{
  "intermediate_size": 1280,
  "attn_scale": 0.171,
  "init_std_o": 0.00326,
  "schedule": "wsd",
  "dataset": "wikipedia_en"
}
MLP neurons of a small language model. Each row is named by its layer, matrix (up: input weights) and neuron, and shows model dimensions 160-287. Each number is 500 + 40 x the weight over its row's rms, rounded and kept within 0 to 999. Numbers have three digits each.
After each neuron's rows, "fires on" lists the tokens most often at its 100 highest values on Wikipedia text that the model never trained on.

L5.up650:537479514489460515475516441560448525495536535497541453448489548499486478423516466534397507403480457469482504529516528476501489509527527536552492544462511472462432521490529417445480418484472497549448467495542485594459467511571538468448572467513440474545475497491472498530517475486522557517496507476511512430481547464490509457508592430498564530489448517502582448534518434446553439505541
fires on: "\"", "'", "”", "\",", "$", "’"

L15.up695:489509481506539529506523481561523473516492533441528442485407536575479514512570500543476510448447506508500526535449491507510510533490479460522510525492425508512544507501590578509449556475490522514466495539463474433496514548438490484529479442496454534419502490565568454469546495527438497553555512579419510496508520516529503490569461552540594513538511495491478581498418494507522545476505
fires on: "ing", ":", ".", "iving", "ving"

L15.up1213:465510511476529418517526501458509411494506511511494542519476442489469470446476437563432544534535482473569545478439499550530545566447509508523518524495452549518506462517544550510544535488496520485393561429520482567441508518469509533526567535546466510546462453484431545477445489438498526504446541500511436545507518499422472440491517465535466491541487460558510518585537509398525521507485
fires on: ",", "2", " of", " the", "6"

L5.up1044:503555528515498553485501479458485517565531547484519430522580542540563459464462410505503485485528572460515517476444502494499503470475475529501473503522496512551460537523448477499500514468509506576617483484612531523509491511541450453531391446524480495523477541493463440489546443401458567523506499451429505574486512462467511486573539545490498493545452547420444464459488516516444409527450
fires on: "\n", ")", ").", ".\""

L5.up549:606511496506489556441447542466603497504540474509539521490581503491534519547475557570544451465536540487462457544482451511423518450464478517462463513572539462536432506498480458475473482525434532490590519561554507525547469531520520413481528508567453512533492426507475411492461482455489491492441489490439516448510545483491503508485471519604489480483513459478434450478468540463487543524512
fires on: "|"

L17.up919:526482463511453507471462536622544558531548495436442521471436592545417482534544502580519500503517485593410434514470569466500431491518527535442447547548482490506490533507471528514493517449507457471522476501507526491493471456497563485555462491516525524505545432497496556556535541570462468517507479416513498431548561517493528432500510496466450503565483535489510523528437455471492570488523
fires on: " s", "S", "s", "es", "so", "ines"

L5.up866:485495570534558494481534487570533548557466509432474480504514520532450502450478421490502464465515499460437507479469451525455496527482536562539479558522533494444602556526437478456516424534443454444551514542498521515544542522492549454537491476509528536528512510560507496469500463507465516486489508445506499533476504488486533513544486507534409474426448488492436494469541576424483446529509
fires on: ".", "\n", "alk", " not", " with", "end"

L15.up329:503476459543475586492553492509496542594471521489436560453518558511480481441562530499465609550547548510494473523455548507555437477550413545517447417512533515428523522528488497483500548572521523462449487529480580534474544501515473458506465474437482545506430461431545480465520531408499531521532517491501550456550497442469488521577497518440486442515481474465495483455447481512526476506510
fires on: " Sh", " of", " he", "US", " sh", " she"

L17.up457:533503501494527516478433544438530463543496489486462518530474480514560562588526529502532472504424456501536470507466543459532509486523467550449571492490501523517533525522501470557453503513483527440518557439519556624543547541510477419416509507520489526462477490518526491445447481538511463540521539558522471557458480470601528475455432515537439472547482486465529479455520490552477432619439
fires on: " |", "on", "ed", " Don", " of"

L12.up189:558495495503458573540486470529509493445485520581428575552455509522531496552463444500495499477473453556521478489527506548520507484516482502525515483537452545484435483446502501414530475458472499506511522511501557447519553472558548535480483484498504492493528513508543417439446474437464507561435447488502473552454470534490500456514477454621468476604518491497503456499525496511423482536461
fires on: " ", " there", " g", "C", " There"

L5.up1108:525473566439413520488504500552550469427461541518428552469555472485425562445507514529463509462547522473551510473487522462519464516418512474554481570472520513543481491536561504532578525499447461550528503522518535485467501505524535478523474463463442534476516537518509516501505492558545592530483455497527500486466495491567559499476509470505445551491441460509487515473560525493485496509472
fires on: " trans", " conn", " tw", " chang", " prom", " conc"

L6.up554:514525492432495518484526467506549521475435535464462511489506468552455595530527471553494494477605503493523529474545481519536447477462491486528528512477459512465559519466458562526495457481449533489490506563535538511534521515517509538523536426547493420472465506501550438557450568472456578541462451475488511496504534532525418481544510508484542566476453490546478583531470463516485496486509
fires on: "\n", "===", ".", " $", "_{", " elect"

L5.up896:460444495486476479461547527525485522473416523541480570518461480516495488468530493466523528532500480440516480556499498507506563452555398544531417558514492492454496535475487360482477519472490476462527526469460513501499493426508411542496458536516558554486473459495565600492482413541571526568494515520481485456518573476494572523494485504420525470498495471506573508442522507517462524517435
fires on: "'", " New", "===", "==", " \"", " United"

L6.up463:554482470516472450466455511507531550455594450481459478496439520537513475422584480518419503504480484491516548491557556562524476502553559511532446568504512575465418492549546469469494488485436504472523503550486482538493471477538448516452584513529457483534442510434493501496430481412452527493521481549477471492496556519494477457543487492505592558455512513484474425555473549539600482551498
fires on: "'", "tern", "’", "ial", "emorial"

L6.up1122:533456482523569471499474492395476482509531507546498553480506545519504488480422494493502523514461525501474497486492467495532516534514473514481510548493435539466472641446552477491550515496473474396535457467474523540547485495499517532496447432484493433548475517474522466471469444525448487454459556488483517526424544512576464492474535447509530493535510521522523478524551462548531492501435
fires on: " /", "ø", " each", " ag", "^{"

L17.up720:523487530511437537545469471516497498456433539563510439523534477506509537572521543525506528411495521508562512510470505449508523501483458513463541470475504440451553505482550512451500493540498477520496544478541512548540543555525484486535470440480540480426549514508543515496506491476491564537436597417514522484567514415539425409495445531503529490558504460544511413508567440446503480519560
fires on: " re", " Re", " can", " not", "us", " =="

L6.up168:511510426528533476504518470518486550564486442449567444495489517513449509446557473460506532457444518502476518494506493427481463527485452516495531507430590443492617532468552465520512489465531485505477472465481584486560463455494568421561486477523452504449483498472509495472432567517493570441470557532542522498528456446531517473465436544503525536557445484433515531500503535477539462416518
fires on: "==", "ee", " ==", " in", "\n"

L5.up775:493500482556529392529477511621449528514493480515592511492537521554527461519470485478496524476527563527446421526533471483469486474552494547430516527472463422482492489461446469467511486513495478455535407516498506514548545557539516487527477532462487574497424471444510536502517487548496518524531569395566515421573590453456610495508498566471526443451411479455534518496447542488418458503506
fires on: " |", " l", " record", " debut", " finished", "|---|---|---|---|"

L17.up513:541459514549456516536540483493487544448502475440554487528474505513475512465509506505457496527475500507429405432511532531633471491484523527397494506492471579527451492561488556429552509540407484512483516549494498464491486482495526509538458521510510464455499385555533480510520559527455532501509501486516440570491471423547474522524465583451485523442567537487531434528446506586483547490486
fires on: "–", "az", "el", "ain", " ("

L15.up571:489521389407513420435535426482537510514479532537517561453488517489440556509484466496525528449475454458433487494534508512580473565582454475476512550531583520552562510450472483456470513487583517490517548495491483550564491528515448458508541519502531499538464472498510526505482512440524474456532480571536461548523536490473530484511492494478562500526522532522477529458541518548508468428438
fires on: "-", "l", " ", "u", " of"

L15.up517:535444509533555487495561521503554471457497434465488507490423476507438443470444521499466545595468542538481538507504536431484548523550393531508478481513444533412567519502534536528518529504408528541526523500551536510524502460521429446516452505494559532496564532470522494440488510455528503485460463538498545531521500452454454473525424564502487507415497502431508514492519451564537524525516
fires on: " t", " Sh", ":", " sh", "ath", "b"

L17.up1136:541448472494463492425521394469467539488448461499578590486521529520488577450445531479472505525533445490506475418475577498491539521563484501486505494482515500481501540459445397490500527465543483455518503496498420555488440548522501481519442562517547421518499532501504471506497549538481510484506557550537488533574563513572485550488516501510491483566589523418562492515537486465478538564595
fires on: " N", "N", " n", "n"

L5.up404:466565539498543496576459474482536492524479429473532496489478504559488573505528508518479503573532491532498456538473434468509505574563513517571522460482514479538509494553531465597524501468511540443490556492556468533547428485461523467470494539491419469550461509543505422515539497479524537530511477499498497506485460444592478499442492454465445511590543514498476540513484450446481478502446
fires on: "é", " J", "ly", "ú", " I", "te"

L15.up797:535464462501473444467492465479553489474562444464490538582514474529536527439458465501584504552453549462465495522470457511463434478467554560490495519477478514545514462487425460493545468426536523454551470475506492634558589467541505524491514463508522501498480466482550481517479446534503500505545492464509467556514548581443511482582544550455511459523480520533499520491524403518451552480471
fires on: ",", "es", ":", ";", "a"

L15.up935:375572485495425513423563598457495491500489417443430482487463542464448458548515464520474498532490567500511487531446538503438480513556544458452524469505577486470541506558505517468440481514563516505533475449578477454568525560460513507519524494484558502535440498486510445453535602511497444539458496566430457582515508480477492470526546591452539484501494502493472519482541558472472523462532
fires on: "|", " |", " at", "ear"

L20.up785:503505489556461502500529487464521487527471437402539599495496497551493429518432566493517470501519529555462484420453519487423545488471492515460440505453551523431484563483414501490483477512526478511525495485490493553482403467499467583500522440544500441525419521522565517472490513557576512476578534452460504471547517464474462516471475470456438495511561519486489513487495530487493428576489
fires on: " M", " N", " V", " n"

L17.up305:464465510509422553500440538489519525500561509503454515534457504473490437494472506507456485457500521462452520520508505527440472502442550493490463560501501492455541473493486503462572496558480456521569517485552471495477468416505552520537423527427570487472457528545486515527476517449481522551592516449420488518489512482499536544553470474512470514462459522515488441420533532484485467431512
fires on: " |", " —", ")", " ", "|", " –"

L12.up63:507467515490495390471500536494578498448492498505524518486596460429450545437471502482562498492469532488499481514449494582532558516474576555521523493532490482477493546503545589555443514474576532550470467487534496488485439453490462496523592521568476477450474395446492525526455503513488471486497548482447476586432481550519515516511507491447447464492494502552553489488538532463549463496498
fires on: " of", " to", " the", "-"

L15.up893:526469566509523501480493555500598529463435574537489469415495529542498504507528561468480459502444410451450476602494583442547518529517473503505537519480581509544521513448486515473555529535498513521526468556514511495551489526481477472454526482539509538514490467494476535558422529472586487559471533483409468432542555440541535554463447497480481485520430459555508404442498440527421444610488
fires on: " |", " took", " take", "on"

L17.up272:478489523502525517444495464512530526495486557520507467486481588540585529492547510521503479490532507552472479482498454521484525461477470509395473473510499475499518562524571504526438541537573517432519483444561539491522579434496509408516574438517497470541477553433604562460499511437487470493554527502472490567484596479490558467463437526454555485442498550538504549502446455497488491523549
fires on: " ", "l", " (", "if", "or", "ab"

L6.up764:525521518516473500498495433452558505438506495494430497555453469522462518499502486467514484489508482506491471540493512526560500469454499484519479488532523479479493408543596410468486472453456476472466556538500542481476495481490501407521463514422522497434559467521498533498517465466509543593470570546517488493504512448496541534526500520499525450508585425448481453496461551446527492542474
fires on: " January", " part", "re", " Re", " re"

L6.up114:469489476539536490505477515505511472511466568464532451513487486547558452515488470577500526479629431480429499483490531559501479549420528541491458545512454481459592526533506477496480574501516484495535505527587565522580519563516497447496491533513506452548509466476528479507512472422511534557480514485526520442505547539418528483605501509566524472447525470463538509424497518478469444570458
fires on: "\n", " =", "."

L15.up847:463459456539512521501497490549464528488486495501546512509472439448484534469517504481499572505424440518576484521472533526520398553483499499498447451507489479513510522509525543517521508536510450531521494564548494496468534429525438546492538518509475490604468515457515432506458491526467487467521436534505578520441528529550521568534441472488549502519469540495496476538495518522490438475446
fires on: "'", "]", " and", " of", "/", "H"

L15.up531:506517467458545404514498498432518414445452543488506525511446519520474541543491523512453524495460419559553506493443432481567484527542506537449485482526474485506474528496469530514488479485482434540483499544531561568530416556524453539445469460507564476630485502532444473520540551423473509489544484505541431478510502506497537446484514512505491531490579552494549517502499413530516504500511
fires on: "1", " ", "-", " M"

L5.up951:581494484494508476453472487481442411566504557425487504445514427552534506512500461460528479498514520478431570503509443501468462460537441540462570455500597479503530428551528559493511537482489456560460459478526582579430505466558529555558504494429544524481480481461501497538472533487494500514495478471549566490565465488542544461466501550500478430585542422507489529506507576442451509409444
fires on: "\n", ".", " former", "omet", "==", "lection"

L6.up1239:499481540594498513513494505515521463413493441463455497451530533487469470460437549490444511477535444504493519439490519490451562507530542516432508482456505560498574539470477467496488496495529520557497454530471438444489507523527456546538542481489487507455461555495551489473496451520506485544444536445560538606536539485515433412516468573535492401502484429519495433502535486524460459464468
fires on: " re", " e", "ail", " Re"

L20.up1245:499443502454495523565503495580521534469505570478525543429500527496492486528499496539536515449527494497510443473452545530449516477452446561555493464499427495489518538461487512502566460518547508513473469546488567469444497526481533516508486549529573452490528473448489547484504510548442446556477540461456539548506510500591491494454512471487506561466511563529471511590474477573438539471546
fires on: "D", " \"", "8", "or", " by", " red"

L17.up1083:523508537504498468469541514472451403541478511501508523514507531507419493434479507549471501597592492552472554492467507492539451465522578510518547470534457473493508497526424440459492549532506476500518520509521517493381507546519444480519584490551504397567459483513495472481489507515509535531519544517551484561438572580511477520450455527537609546486543561428534518532483427485475445547520
fires on: " N", "n", "N"

L12.up311:565409498519454550479476538451453490482513500506403458496469483496523480549515449421487386535500401475508477491527519488541486467468547426458512518504533511487467417543529448534538426551527478475449525492486544569459526519510523495495435524554472488498505456477481514512473458472524466495499511480594490500617545493525450539480550509526510460452512483526501541546530567532539418489522
fires on: " re", " be", " Re", "\n"

L12.up194:489526512474503528453487510535500561440538560496423549505537437446503512479444496555485528445442564467504556619516500446471526488538486420459456486526465560532544568493539495476536497571497469505528474462550514501486526488489514517435437443505492463457434500513473561551459471520427501519423462426500529491548469472538541453490462527542517417549514433523509482540566548485433475489506
fires on: " |", " the", " University", ":", " on", "face"

L6.up663:550534471427507462492568547522508594469456476485494490479459462463486547489541485486479542475468406545495426514491567512523505553424461542514538485533468542497499545486456489494490418572500553417438437545498435409479515414459486500497555529514490517420507511537506476554537463501505509467515505525440530544437514456530545491486481451515482413509507491515507506486549499533492512491428
fires on: " main", " fin", " direct", " major", " ro", " high"

L5.up760:394439501446518483543447518476439535522516502490501506458513516464457511487530502513459517524509532524448425501519627454438512493426439454526429473503476474511453540475488504498526470500548537528473406482544533549526458519516529517440579529540500472473605550505498562534465574437542485469501514474437420557434526479544507463481493460505455436516552458516470450514443533532507541468545
fires on: " lead", " led", " influ", "ributed", " leading"

L17.up1161:531488500499479558537490549517464479530437498527439579519505394523513505493530589443528510463447494509460553502513488441534532534490599531466477497518442582437515541540534485550518500501402445535512481513507532472517504553521529492504513513619547515556495539456539566481489473543511446516475563570438554535541514504513483492526454516501473544530525474422522467451485466494426484553443
fires on: "m", "in", "p", "t"

L5.up189:494554490504555514505521514536565483399481523434516557547535560541462524536490473523500475458512536486451548535505400517496530385488503473585483512535468473558524583484505446551465529580491450452559523437522559435569480508495547461550492498487522473572519502502480492422565528488402508483451475544509479472485478513472498472550505543481475411475511524445447499494580539462466452559507
fires on: "\n"

L12.up137:522438532419450510533470550492518420476517505501485495524476488521445539514442482527509510475543496538556401499513490484548547535520549469529523519484623499492489448528528482511486533433506483507510513612460524588494534547476569479550479515550476498411565553441475524551486503569488570471494494442454537583462519489480521562475565512609506508565497535503461533491460504504500509512486
fires on: " un", " Un", " trans"

L6.up836:506501539558460482535500487543478503485455511549525591483482548542484487521536478447557579436464585496445494525550381461428543501469557565480529527551440437523508510588468452519506459558488454462562531509521557484482523486488527458539500464429482596443497517473499433486503489509497509443523547436547495538564549474562511498543429469562471497464460530501511532440465557538482517520513
fires on: " |"

L5.up322:479439524491479556515528565599490461473566502494479543475482503461448460487454431582467526470531546499501569436488504453545474508499459518432489534464513497534525488498498448518464499559513477536538499554501574579476504433536461528471491510493568543489509484520498499493589499485501434487490513505490510518467464542488530476492468433453565514507612448490457497549507527456484554573517
fires on: " mm", "gh", "unn", " side", " name", "wn"

L6.up735:524521503560475478534482439422454508508486479506472495528644545527468572481559531420548446493474521534600502490397541419502484493519493460532477397473555514473520578477473481553466497461499463555538476559529470470493542479533465530523467531451545524454510566524521478467508466527450541532485505503507495469484607455415512420516471527508507491524481495575534450506457491421577488536482
fires on: " col", " Re", " re"

L12.up89:529481514473500464470521581503578537506522474537496543498568488527498503483563569434450551480559507530509488564479468473459474516488599484527504516447474459497458484450466406501429523574502505508422512577437475540476472454540528389508532473467549479449494462464507461565419609454529596536483504471500514498518429516529542485484453512482517534490427511472479440510490512517465516537555
fires on: "ro", " co", " Co"

L15.up827:485507596511450514453500433499595461435516513477488470483509539495505529536579536579561529500466449542460533507485478496506543486529505544501489459479448559462524578444531594518438548493434546505472496440474527470453519515537413528522452472481467532571459493449528450531524556540515527496437486585485509551525515451550455482537434494521497446498532530497492527574470484470504545491579
fires on: "ing", ".", "end", "F", "ab", "’"

L5.up514:452429565528531483529521531547453491488500502521440513504563541475462537511511434538508561509461484502485480456473548543468517449562479622455476530458488493474488531481456590479480486502523565475527459553528562498519496433481463482510465464555553444502505512475481484539529562545474479502469537509563554499526496486585481500603509500493467587549513487485523487529507536485480468519542
fires on: " o", " \"", " del", " eff", " red", " Sh"

L6.up649:479537531478586530550544480492513502489512465482571509451465522474495535485576500463512499433535477572495484548563538519579424505392444437468492522488509533524470457447555412472564539496524488523446465559556471480502548505504574527447534499575473523481517470477545517534555484575541490460563543552470458540489548481534557587531530453501467468547481537481490549453527467568586510473475
fires on: " main", " major", " Major", " near", " civil", " sup"

L15.up191:517497511473609494425557470502545527473525512473439526496454500485473520516479531460546460492526503515468500512447474491513502525495463471541513558547506511509457485507503488486466548535496483568459433467546483488501486524446476555489473593481506420465540561431557510579507485461496539520482562488553542551467528433417458419506521456547532523431490460442537476502524517448478447535565
fires on: " and", ".", " or", ",", ")", " for"

L15.up106:402554489530613455519479477487459522475489523451549430598494577479552453541442474493481508566502431541492426477576553451562501453508527519522576494519501459476515520528534451493505515535482480492479456531455536396499536413489443508534540394517519523493497464515460493505580493540525426514520450523502517540458552479478574511387488458485492525473425496442482533560445463507491455500505
fires on: " the", "ast", ":", "s", " last", "et"

L15.up583:482535493528449492427531505512465512492526506532503529475483557537448527567534524516539463576477500538461554558558516487474488585472566487529539525479450590500484533454511515550484433486500485468499486487467520500562482513499532400485499512408528412528499553538447511499422536484523485515472554565514499487547513496503457439439510469558498556476499508471472501494475501509488496415547
fires on: " ", ".", "-", " Team", "I", " ("

L15.up1179:610558604491466479508524557481447478482476480488539565518486566484484483549454520518546495419504435523490490499467487579503487544502525553567521514517558454492602526527562538477467456459450479426495439509479431518573545488463441513460469546500514512536515544546546489578455463485467478477499538478483551482516512513453548525494536453521472536533479465414547501475418539481559475567559
fires on: " st", "'", " was", " =", " t", " made"

L5.up460:406502468554563570472524462529450485444462489451498427472487498542558515533421487491454454508536513566504529508498516456561541496484453507479470491516494541545482500514461478513472517455510415553500546501549514503515521474537468431439463490585449498477514509498473533430544453553502502599562508513492527460488543495496504503523518554629483512510475478405494558424484509582460410544574
fires on: "\n", ".", ").", "ime", "!", "?"

L5.up267:492479525523515521520523538492542514484546496525549485536550533538540461491491498505512517495510463538507441539515502463486470520483535469433545506511420524548492482471555469580585514539503445361528576510505509510501437396475539516540521506540513449497445491468574466546524485492475561412500489565448413472509531574475544462547487474468496522488527540538523476484494506456496567494494
fires on: " during", " named", "icated", " in", " imm", " through"

L6.up827:537483456568518486511500533483521524460546509531426491420505579517511513598521492484439538499567464465488474540453470565465463494467586502485504512506482538505505448508502571433593512509472564448573510524557504529552442473548502463466530532511449488426440509439467444575481486437544485507493536487479454461486555473442474538559492487512449517390455488480401481438505529504464539490487
fires on: "-", "|", " was"

L17.up730:507510511474567539478497468483461512458565484474520560544457491579527541499480471520604476542504471456477562527455545510484480556469534550534549524490443479499520420471454464558578539535452477540516391466509490563543491556516514483478535447539519513511507535457476435500497553541522447463460468544513599511494531489532493437541529480533544483485541414509513475440522502536471545503485
fires on: "y", ":", "er", "ty", "rom", "‘"

L15.up56:467513527445472463479503500490470469557510525460475455504474544515517498593467480542507499479477497528456496537493490440486441534520579546526533528460527527512481496509471548548482489486538455511512438540468451521517502430481451531488454489458523467486504498502625548506410415535449499496533520490545559565465530447486499432521488495546591440551484511514515513452483583485460450488526
fires on: " its", "a", " the", "ama", "u", " her"

L5.up913:515541474495552498565474529504478579495464497462498567438493436472451487457555530512552496453496466516451400556514514531560540496559514535579507519546522459491524426505509583500400525475486514484449472545517507450496566574450490463518536578609535442451467469503476553574544523482528505520483464435477471446499476488579549465481509440435448493487525509518473510517508492439529487553389
fires on: " \"", " high", " An", " '", " conc", " (\""

L17.up530:524583428428501522481453515516459417543516519514467511523477521501496530486486432520597496504480513492534576557414538496492474450557504505514549521557442505475452485507506460523509526503499463550536492505616487516521481518449532498501438535485442509486452521531520463432539491559446438524464481466478495516495523501452516563516509532513530530480511537503476424472467415507547500567537
fires on: " ("

L12.up201:527548477449527579460516478573486506484558479433473493475492484490492533503450414551516522492489446512450536436471548460497486409549514517470496512530512491538447429450490536524500493566417491461494515516529572497481493528512422412471518495486437547544502469521540576550536496576517516515541567441516502506572491458427426503511498521476524558571549491505513479528497525496534491485513
fires on: "s", "w", " opp", " s"

L20.up1278:527485472470516389496510493579474457471509489478431496496502493542527484458493479577472481485496470515582548542486565477410465486465462484522528497554545488476460473499550495542450524541487484537537562542494506518579507552529477483517525547515500494509420545538510542535462440489463544481460433492469562537505513480488565539527525588552585505446463473494544497486533479553531484508518
fires on: " \"", " (", "\n", " there", " There"

L12.up55:445549535554477469545485550532478517524440503575493579480446477475553547531486499472544508493463426535541520604478563462504469495547492553445548500464583564502453503579518411552539493491443483518483504529558473484535447476416518491487504502524502482470450502380538511470520454573560495582569522452536506493444530480471533462448594555402552539514495554452459474478525485478519508503607
fires on: " (", " |", " was", " st"

L5.up245:469567483477431523502520483528505512485517543496476446451520525445532483514496535482539463515502549474511542490465539494481522443464559500524528469500527525458467559510451473524508480466555476413532519486558540529511488410463511573444578536472478479498510435556500467518501537515486428478436394534518535525546497469409477461500510597497519477535452533529445479400457528432467539506506
fires on: "|", "io", "ios", " |"

L15.up1164:481553454485518536449546501513577541423565470476569504512518539501533480545486496552480503564448498494498508518522503500425451488504537540505531536488476518526501443456510577430532523460472562580591504475468435577461467594471498491474467505524538528508479491524538571485504506520445521438471479474515532448536512543444500453524461584499460491483459492512534457530568514550569578475474
fires on: ",", " in", " born", ":", " for", " died"

L20.up555:560536588523478534514493453498527512503472514474472531540560491530464471565445482437489413479503496418500525524438574540445544525465565460616440491472486479517481558475431480509491540508515489519472532407502516512506469493534531520496482471523448527502461488543544514558470444527528610532554467470554512492551481555472532554421501484442549459503517471536560548533496505511483493456506
fires on: " as", " and"

L17.up656:463500505458501504464485440493485524528491535440421569518475496443529521493479510525527568529512516578477516542412490514460498456569476515513544494438537503517530437580442492526501564498521473476474472504510494512473451450538513549528506440481491393539482490593473496459534443481538490534523516507497578487526499532518491533434455424584447508479454505483426554528497453530524547466548
fires on: " of", " and", ".", ",", " ", "-"

L12.up945:513494484430534493447495397430534495591474444522438546542474535543434454522522453446508583546520508428542514483483540576534505524519471562456446492437453507428529549500511503531506501488452506512469507437432504525466520511568482519444499496497551494532519557462482432523533475536516524529477484489420494529542564494458519514585497527525531507514476419495552477464535451490501520472455
fires on: " \"", " '", "'", "{", "The"

L12.up710:511486524453549578485539462556529492572562513465472502559492493546508472502533499495490540509488519482525484424551549495564550474470532484514465556545491497494420511494470470515483495587540488467507540476499458504481509414523377424530600550478475475481468451430475532456441474495430445470482500544437526491447486469499483452426457491519509501533560518560489474516467489519522483518498
fires on: " at", " form", "ret", "eth", "th", "aly"

L5.up797:502427481466451584513505468527533494477510455505462492489398456464512569500453465494514578577581465461513506535462544519446497558500531523546544495491458474455478409531467514495487517471463499549491490510498501552526564482492519425495445541476457530526487463525538516513553482502501487445531562577541530486517580482507465535563489543512495524542530500426510505586451459542516562417610
fires on: " Cl", "Cl", " cl", " cle", "|---|---|---|---|---|", "cle"

L15.up1194:543440549499493524433515445493516499482505476473480510504568487478563406423446565496415581517485519572541503485522501434483411412502441546549524513428485512533562529487519553453492516510393476529468539485513539447499490403525513423442465451557556515515526512556592527505460464502480473419480464485483498433503475470507511515439488538474427506452522508562549508479550476579557433520503
fires on: ".", " a", " the", " that", " n"

L17.up981:482511485497507445550497466484477513504476477446478475535503411448544495508543530486559535467531546433481505492487418489492522503432582476528568487495538608471536555503513465522532508450505455483436495588544481520486519503510432537500478484533496512459583511496532594477531548558570467506535571561512545490464503511456497511533484568539450540497520557494491503390519509559462478536496
fires on: "m", "en", "p", "ced", "ab", "qu"

L12.up434:508537496430483566418464467598536507463548489543521460532501537513560483461548667542500554498455483486545555496495454526564484587489490440536450492468484498510487477557536511446496532510457449452464565492543510484544491460473539504480468488471532467524545530444549482533451543531520469497502534425477530588473539463505551440487452486491434413505550587505538490546485510500487487560531
fires on: " |", " trans", " G", " L", " went", " D"

L15.up742:454460560549443525480499618453430501487534440514512565508439472516517558580511496541486507513546497466478503538460523460528483564497483443522534462476508537566541497442485486500564468508529411448470520530524429542498475456500517494469512477418515500569513522467490470552501490468485460477517493558474439573523498510510523486451569484483461489547416539418425468481516472493577527441615
fires on: " |", " ", " ("

L15.up647:523601496568543486483516512500510510507486558555470468501476495538431500516506493460517412500477499589513482465418537546529557520453512434499475485470482414503473461516467503513536505453503481458480501470479513440576489481447456437562496419491553543472473546465575599496521468470454539505542445513477469498560596531479558502471500497459521602484497504630556526475496522537463481477536
fires on: " as", " ", " th"

L12.up355:528456542427528488515481461518510534532454475513400530502544505485474509533539475470416549526464551436517507534525529445522534528439504523506486422516509493455525525585583412496573486459484491466477482526458471505488500486509495503455512554458495514442518550523478474445530489492504585550486461462524420486551546484418541511498495537506573411535509522464498532465544540476510464474580
fires on: " Mar", " re", " Re", " sk", " R"

L17.up1265:440339519550507482489513498518475558522507563494388521540427427484431565479504518450509471456537616431478503491525526413470471489504487541455447571524499532506470558520515495449533515496434523529488449498552530418490480545464509503472460517569517500469546513538570525504517525529502487427391489512503530526451519523485539479524500466505498511516480454531473499474580504502506454512539
fires on: " |", " to", ",", ":", ".", " W"